config.yaml
qk_norm: false
bias: "all"
init_std_o: 0.00459
train_tokens: 611500000
steps: 4666
MLP neurons of a small language model. Each row is named by its layer, matrix (up: input weights; down: output weights) and neuron, and shows model dimensions 192-447. Each number is 128 + 24 x the weight over its row's rms, rounded and kept within 0 to 255. Numbers have three digits each.
Before each neuron's rows, "fires in" lists the words (lower case) most often at its 100 highest values on Wikipedia text that the model never trained on.

fires in: "total", "to", "by", "against", "st", "of"
L4.up1473:129117144156127118129132164152060139135105082137133092119108109144159135129123137130105168138161150161120181163139122171079070149144079148153073149112112093122161110099145149153133154130120140081096125123133145106124124119109166106155111141135134140137104132155092126158138109117193136095119104119116147160110159119092131123093103134084118127174118102144132138128132128113100188148149092086115149129118127114124104126117164120116111141154103132125118139137088128163156139155096112122123118155107144118114154153118125095107111130128138103183115124129141090137124146141132114088111103093157134137137140097125141139117147104080110155086120118144149118159160144124181090121098163175188123134172140086144121125148132159140118139138182076105140159128122174112125113111128112
L4.down1473:141136106134111094146140117183068100143129140146151088123127140157111142125054124110127105148079107096117112127089109136147100110132125106130135120166151187084190144111151094100120124136107173132097124127165137118082138112128130146126118110154165136110116161118118179104132111108097166115079144149145142142092160101094125086106126142134122126111133088148106164113099155163102106127141138138107110096132151128132078121147167146154134132144101115088116138127099149158137145097144127119157128094122103133135136143092114106195090133131157143175141156146124105158135083115160151132167102129084153114120149107149097102143125105073097105105127098122143129146122120079147141093126137104111131144139109161183127100121155121153135091085135158118151134145116144094108130145117133

fires in: "is", "has", "since", "was", "by"
L4.up1779:124136160103146066093179151114126146102107092123129134144157135106135173108130121146134108101127141160140138120137113112106136120119120093132103148142125127099117090124113107130109146131127141124106122106142140134109092112170118096147134111147136125068133117120113072191131135108091139116127160126127152052107170113114133136156134119120069115122126084123154129091117129146121088113139081121162105076120135138146130115128110118142149102161139087111109147165170135124135121136091123143121143126149082127118124161105143140082161158148155154149109165145145118095114144111203132136106128123142148141119101125135128150134076122128106095099159109142118119181124129150116152097180190129133111119160174128158083083140126126152191140168132125121122158149140071164136141114146146
L4.down1779:128122134136070066111098138129133175154101121134161134133122143132121104142152137102094129111116140137131161133149101110130100126127112106126151121172127171124113117132129128121103120132140112123174120147124107148146134123111109145171142110071157103117172135133105079090127148138129114114125094153186135134116085100128187129110152067141094122165145149149125126135112110109139120171126139131162166110128161141100122125090161138117119064171076143119127114151160165136154135129160152117146143148115143149097099166140127165126109112130148135148115126125156080110173094121168150102100112110177134169141152170109145094171165127142110137151127124108109170114130103133087087130122112091124115131154139172130103129156173116106113103130156135095120132151137144154085082095112123

fires in: "can", "to", "will", "only", "would", "may"
L4.up258:124138101097124124134134125149162147147120143123111124169105148155149125147105156126118115138174126154140143137128152126130105130124136136139114105085151152137114115116141187161143126101120121151141154123148090155106122143104137121133122126157122129147087147161112139134136126108079157164169105128105127088098118128144122118121155159148154091129081116119106129122107185142121141129161141142107106112133076123098131153147084086161116187107180096085153118120153136138121156144124093104136112110129079183078140136108178155147140128139136103112147118126100117137120202173151083104132089142116097117129100120118135111200118110102110136174137124124150175160118146123151150150140135128121104130116123140109140129162122107113095150213109138117140088132117141109148134105129161
L4.down258:086150158135131134128180158139150120226126128135092117086156138123147156116163112167152143111133104120126142095106119126144116154115135121112134136122106117131094129105098142118074167126128185129137106149103091103133139112108098143159122135126139179116133181111130194149092154149153108094093129141141149139153138121127132085118119084119141122141130119121118156113124112140144102139157126090097110129146205109134148106112082138101124147134144123111099122136142084194083168140124095155102166108109137146100121143162163150122129153143103123111127134124130101114097146169090118090197120095106094126119135089100166129098103139170136102117126136126135141134143142105207091093126106142120126123156088111076179134095090147129128144182141106126150132123082127106111103136165150

fires in: "to", "is", "s", "of", "was", "for"
L4.up1988:139103092175150151112069132074127147094107140122146127130160106141146133145123103166121112104120135118141122134085126097143115107151141119163145176115166068150129103116161169173128129159129109150103142105179142108160091175156143114108149122118107118102148132117133119101134122120122127135092130127136102098163107111124111102106142119127117145195093091117074114110125154132137158106093142138159122083158099083143104113100133168108157130172176159129136094128132139132120135139118140141097099151119121100141086144123115145126170138099092152143128120108110131092117146117140132186123134112118155129126144106105128134145147129092149116147110131169135136153122120123123129104117155115101116140146148113150161072131125125117117144128107128153133106163155147135140112136144141
L4.down1988:106105173125118114150116131145149137132137133138102118189125103100154104087150127112103165154117128127115115140165106101092144124120125138146170142130125103134221120144177124151095086133112119119133110132100139120155152096120145152137127115150102075142142128140086109115101113163143093112101117096115132130115172136108128133105105097112144123123163117147103134155156139143100100111128138146142124105124121111111144119111130105140176151176112097097081144142083091117177150146130186158149178122150113146094167129153126159152116118144121143115175110142146064134165178119107083143144124125099110141103151123152105138129124138108132144154127121137152135156123113126127114115170158136113125117162147133122101127093157157133117111142144107087156136103110090143116181136132084

fires in: "west", "us", "east", "back"
L4.up2342:118147096101098124111117118140102148128129141174146159165121108139132119115124090142094095114145153104136126163134163136157115132098102133148112125133133131148114118135096117149169108114124137143119165085157117122111123127097160086156059120120099129146148164184124174101121141149154114143123122114140124150130174131134132104137136119131093123130070120167128128149108101152116165136088119081154149163097126139125164085114171118105118130115141120116095113185103144099136129081121096134091130104101144137153111097098144203129159120112142100070114153078170106120119130131154153129122128109118137120152098167129113113097145156118164162117123113156104143130143113151166140151079128150094113132160138123128149124120169136135181154150172103115139150179111128119138183102107148
L4.down2342:168110073119154171150129161198174103158113143118109111123135142138136156125176130160119142104107131124140149102097102134163093143190151136099137130113103142093097118116090105143178089072122143135182150127141092160121097129128150153158095097130157140102156159128104082138100163138083121137122157082144162156144139150118166150128145133147105138137093105143137109101131090117111171094154095167143106133083118125142154082103131135133107166140156147126147122173110185170137109155098130104121153114118125100172182124135152122113165110120139132117082101115110090155113097141086144129125107142092114120126104091137100105092124125107157110111154161133133124107138146147146148169145131137163090127111138131106133146123141164142121127143113118138093115173097140104114128129178141

fires in: "to", "did", "left", "does", "do", "de"
L4.up1565:081135112066130128146103119137111103096147132126176167116162092130132108112114121094177127134117147163132109183135130096112136130131097093114160125137130111141107121127133153123104125151109091162170184134138143099111157138114123139088112143159129134168160101115145114085119107169083146122146150143090111125111146095155144128126131143150117152159149124160122128138145121126136148146122099154087173097127131122104129105152131145131179158129155098093109110196130150123127136131137134149112117138097113096139124161123154202149122082127145115126123141141103099133093137159154139113135126141136154124120139158142097144144144128081107138176135142142117084055154147100145157121117132155107076146148095123118106174106109109128090133162102128118128118137092137138124125118119126
L4.down1565:110122161116087130129147177128173084119141098149115115108135146135208110084110158137128136161128101129124150141098073101143097103104168127134146120103121127097127151149155100099126119107133115153139117162094129115135116166096142100094137097170128158119159111152112128156066133137133131094147106119135114121134122113177097160093158100145094179134147132143140166129131067095147144122139112103152129171111125178159111097172151134115123117128162141115118132143171112114110122126105158157142124096163115133158074136132135112153097155141129129153142145139111089069106123120090144166119109147123082139139110179108136129089140088100158117139106130098124166103139108117113108134149121107146095137135115116138142115132112130111126132143146158174104116143121076124138135163120104

fires in: "the"
L4.up1457:160086155159132138098135119125135138139087130124141126137132123118167127112144158171160134104107126109113165113111101130184114175122145142154097109114126100084137117099125155173097135144184145107133111154133131138097146138135123163131169146142161099132101173091106101124104121132133113166148131107092174110118149126133128100130163136159103131149124161137120087135120074131097139158116154096129155088102116119142106145137090098131157147124145108082150177140169137145083169085171099123134100170144168146126098139122124122093177144151092103112122129128137080169154152143147071119078124104122139185101137107129150118157143112126098118133093125074192128154095105076159128149185156128124166121151113127132131106137162112117143174135121149160142173110156125118126070078089112
L4.down1457:122150172100092114102169161144151153185108089134122121161127136106113152122120103103076132167089138122112111159116133153107138171144089080136118139171101103092074127139092084143111144102124183109168120209154130146134132121144049145125151101137182138112137158126120117098100095173131111144119107109121137102138099133143146133155138084132124163079197113089148098136079179123144123127143125092108115129155138141156113143138117128143106106129126141072127169135165154137143125126131136164124154129095164135152125133144088096140138120157145116130130151128168108125104097112148150130101159120076140105120138145100157108155110128124106131120114143119132133134104101106130146154155080133141145179112113114129124132118128134124146139128117148124096137143166144089123160121172127

fires in: "at", "under", "during", "before"
L4.up1217:094139137160161134121150137138102126107113103148153130095142090089094127096117116155082130072098105114134105149133132141159115136127128151125102111143106138121097119155080121165137169146123124117108115145123106144156133134164167133151130143145112120124129136090111163164135084110114114091119154110117092127116105130128141073135107111158138157156111140175113154124153117096099150107159134091148130095116113098172107086080122178100154131145105155125155157128151103154133130124095118176170096165157109109126127157123125130096149138088119090099165096106080139114091115123121141145101075107125123130103118141154130149148150125179140147132132114148112135136123117092052105136145153169152142108110108076128137101129136150143138111129091124167160167129143106116139156127123165
L4.down1217:119139186115124112127122118118090152134155156107130107138129143099093099176105121166126101116120088150085117090113141128128119111084155091106078097099127128131126146129161121153137090146104108140133137129173149134109126123133147112115112114148135101128104091120150115153123146140171112161120105142110113138175147161156108129105147138135134153116144146101115111135123059153137110127131115117107111151164172140080088125156143151135107118141143148136128113116140130090112123110121143152112112142097187155160125104147162165143175182120175107129110114136150134132163107103091134112154113131100110120095128133095116101146088095111086151131121157125140139072128130126114131185130128105106110110145114137144128123098123117123130141115098139112152156099130154185127162185131131

fires in: "0", "state", "states", "division", "or"
L4.up2014:128118147151099130126135100097150129118081116134120082149119113113143113085125106080149142102137123121087166152157098180096083135124142121112141148126114086110104155125099112122145117122154115089072148157127119138130144116136120138120125105094126117091091129135150137122115103179097135123140116124162155125130144142125118163118125125102132137128159117125113071112160145138122144137153127130171120126141116095092160166113110136132125168114117099073127087141116144113107112148094150127127142112144133110138153134110125136143122120150138131108104076151180103165159121167134135112107156138163117104125146158143114122203104136079089116099110117107141122181121126131147083118126130145127123168142099133126098161125136077171101153123138169121090116107111095103153101135165155
L4.down2014:142164171132135125132081140132130123129122133146119159117131140111126156153148116151106138096124118105088130118152101158162176108116137128123122164142154134101137145159097165175104137113102128159125150134094059147123161104116147157117150116129092167061119074127150070106117132129131115157181126133113110083117171136128103140111145151127159157107150162124118142148084115167144146128156149132148131139100104138137161130132131147139105150157128081097158116178141157108157101192131133127155110143121087162124083186176117118062121116120115137132135120129117146112090161178145126115107095124147103117131106130157112098114118152111127091103139113121158114162123134120124106088117098089119142108133143160150120120135129121096163115115155103123151189151132127146147143135166065

fires in: "took", "take", "is", "go", "takes", "went"
L4.up2311:146108113167162110150123156119103139149186099121115146085156145158119088073102110111166126114118158132142155101148140088136155126089104116154154140145120107150122156133145107109122107164092088156154092162089126128124139106123155175130134105139089170145131133123117131092119099149123108092157129153079154136130138105120146132122117116091145119120117145105123135147122094092123108132165123156131082132163118106152147148115135145126154078169096131113159101110130136117088148137173115083090102135139127118104142084148136137162144113109077133125146132131090094139121144153131115124118102111131163093099139144141115096131077157113127106059160128133161123131155094165109129090116154114115141122135157144111127134134171155110119119142120115104144104122138129134117072126152132
L4.down2311:107127112128146111086104103138113135148130101084134151145111122100115140139133099130094145115139121120119176157108156125115092096116136122142140157126124128123122158131193147091095113117105089105115130133117207143125122133102103139131138144123143139154112123098116133133164190125153127142131113109124101102118138122162132167116141172175138126107133121132132157126145126118158092150109114140092139141051102146136132135104077135150166131129104120123094120146150117148116107133156097140091135152127095156157127140096094109155130114113111182151172165097103133103154083131122110087139134113107129147117116128132109147105119119084109139145149149110126154181112158164170123136149124111133124109097085126126129111163096146153123157135177133125089155064130129100124152089081135

fires in: "to", "would", "may", "ll"
L4.up1737:114107096140072129125096094129115083126113132126114114126128148117110152179172083122172156157124150135145147150113127161136124086141123121155131153137133150159137082135139134108124097120131145131132159173142129120114175184090142105126137115145100145123113125141118129133168118150183120159146099168122125112114181133157099137166094151113119124118108134095107147140155138111112132149139141165168132148099174111095082109133117122102118138129146136136144128095122075094088126123115116125166137139135149116073109120107139127127139108154097142127145089104125117107136126147118115166143087126180083128173154133143102121126130126135117099098107088107167153144099152100176148137115177177106172134118132127133123133144135155144093128166119150139166135179134160149153113144151105
L4.down1737:074123136100099112145117172136173097114120109155151151172127153112121132176119140143156139126168113152151139096098088092095178117138147139142193133145172136146067114143162133066095126154118174176123183121124112178120154090116104132107114148095139105150134097130093109129106125141140105136139178134112140111077135119121115100143140102127086110135153143128133153132101093103140107116125111154130121144130151139099115143118129120155172116121119133107133117097139085133157119135141168159130127126139154141137082101123149116097126154140172120133079151102163143128181159114106158175142168126136094104095102175103146127115130152116130144123106145159119142160122118118133111135109181153124101164108140135148218134127111088146099141109162118151087134081105112113152088127143151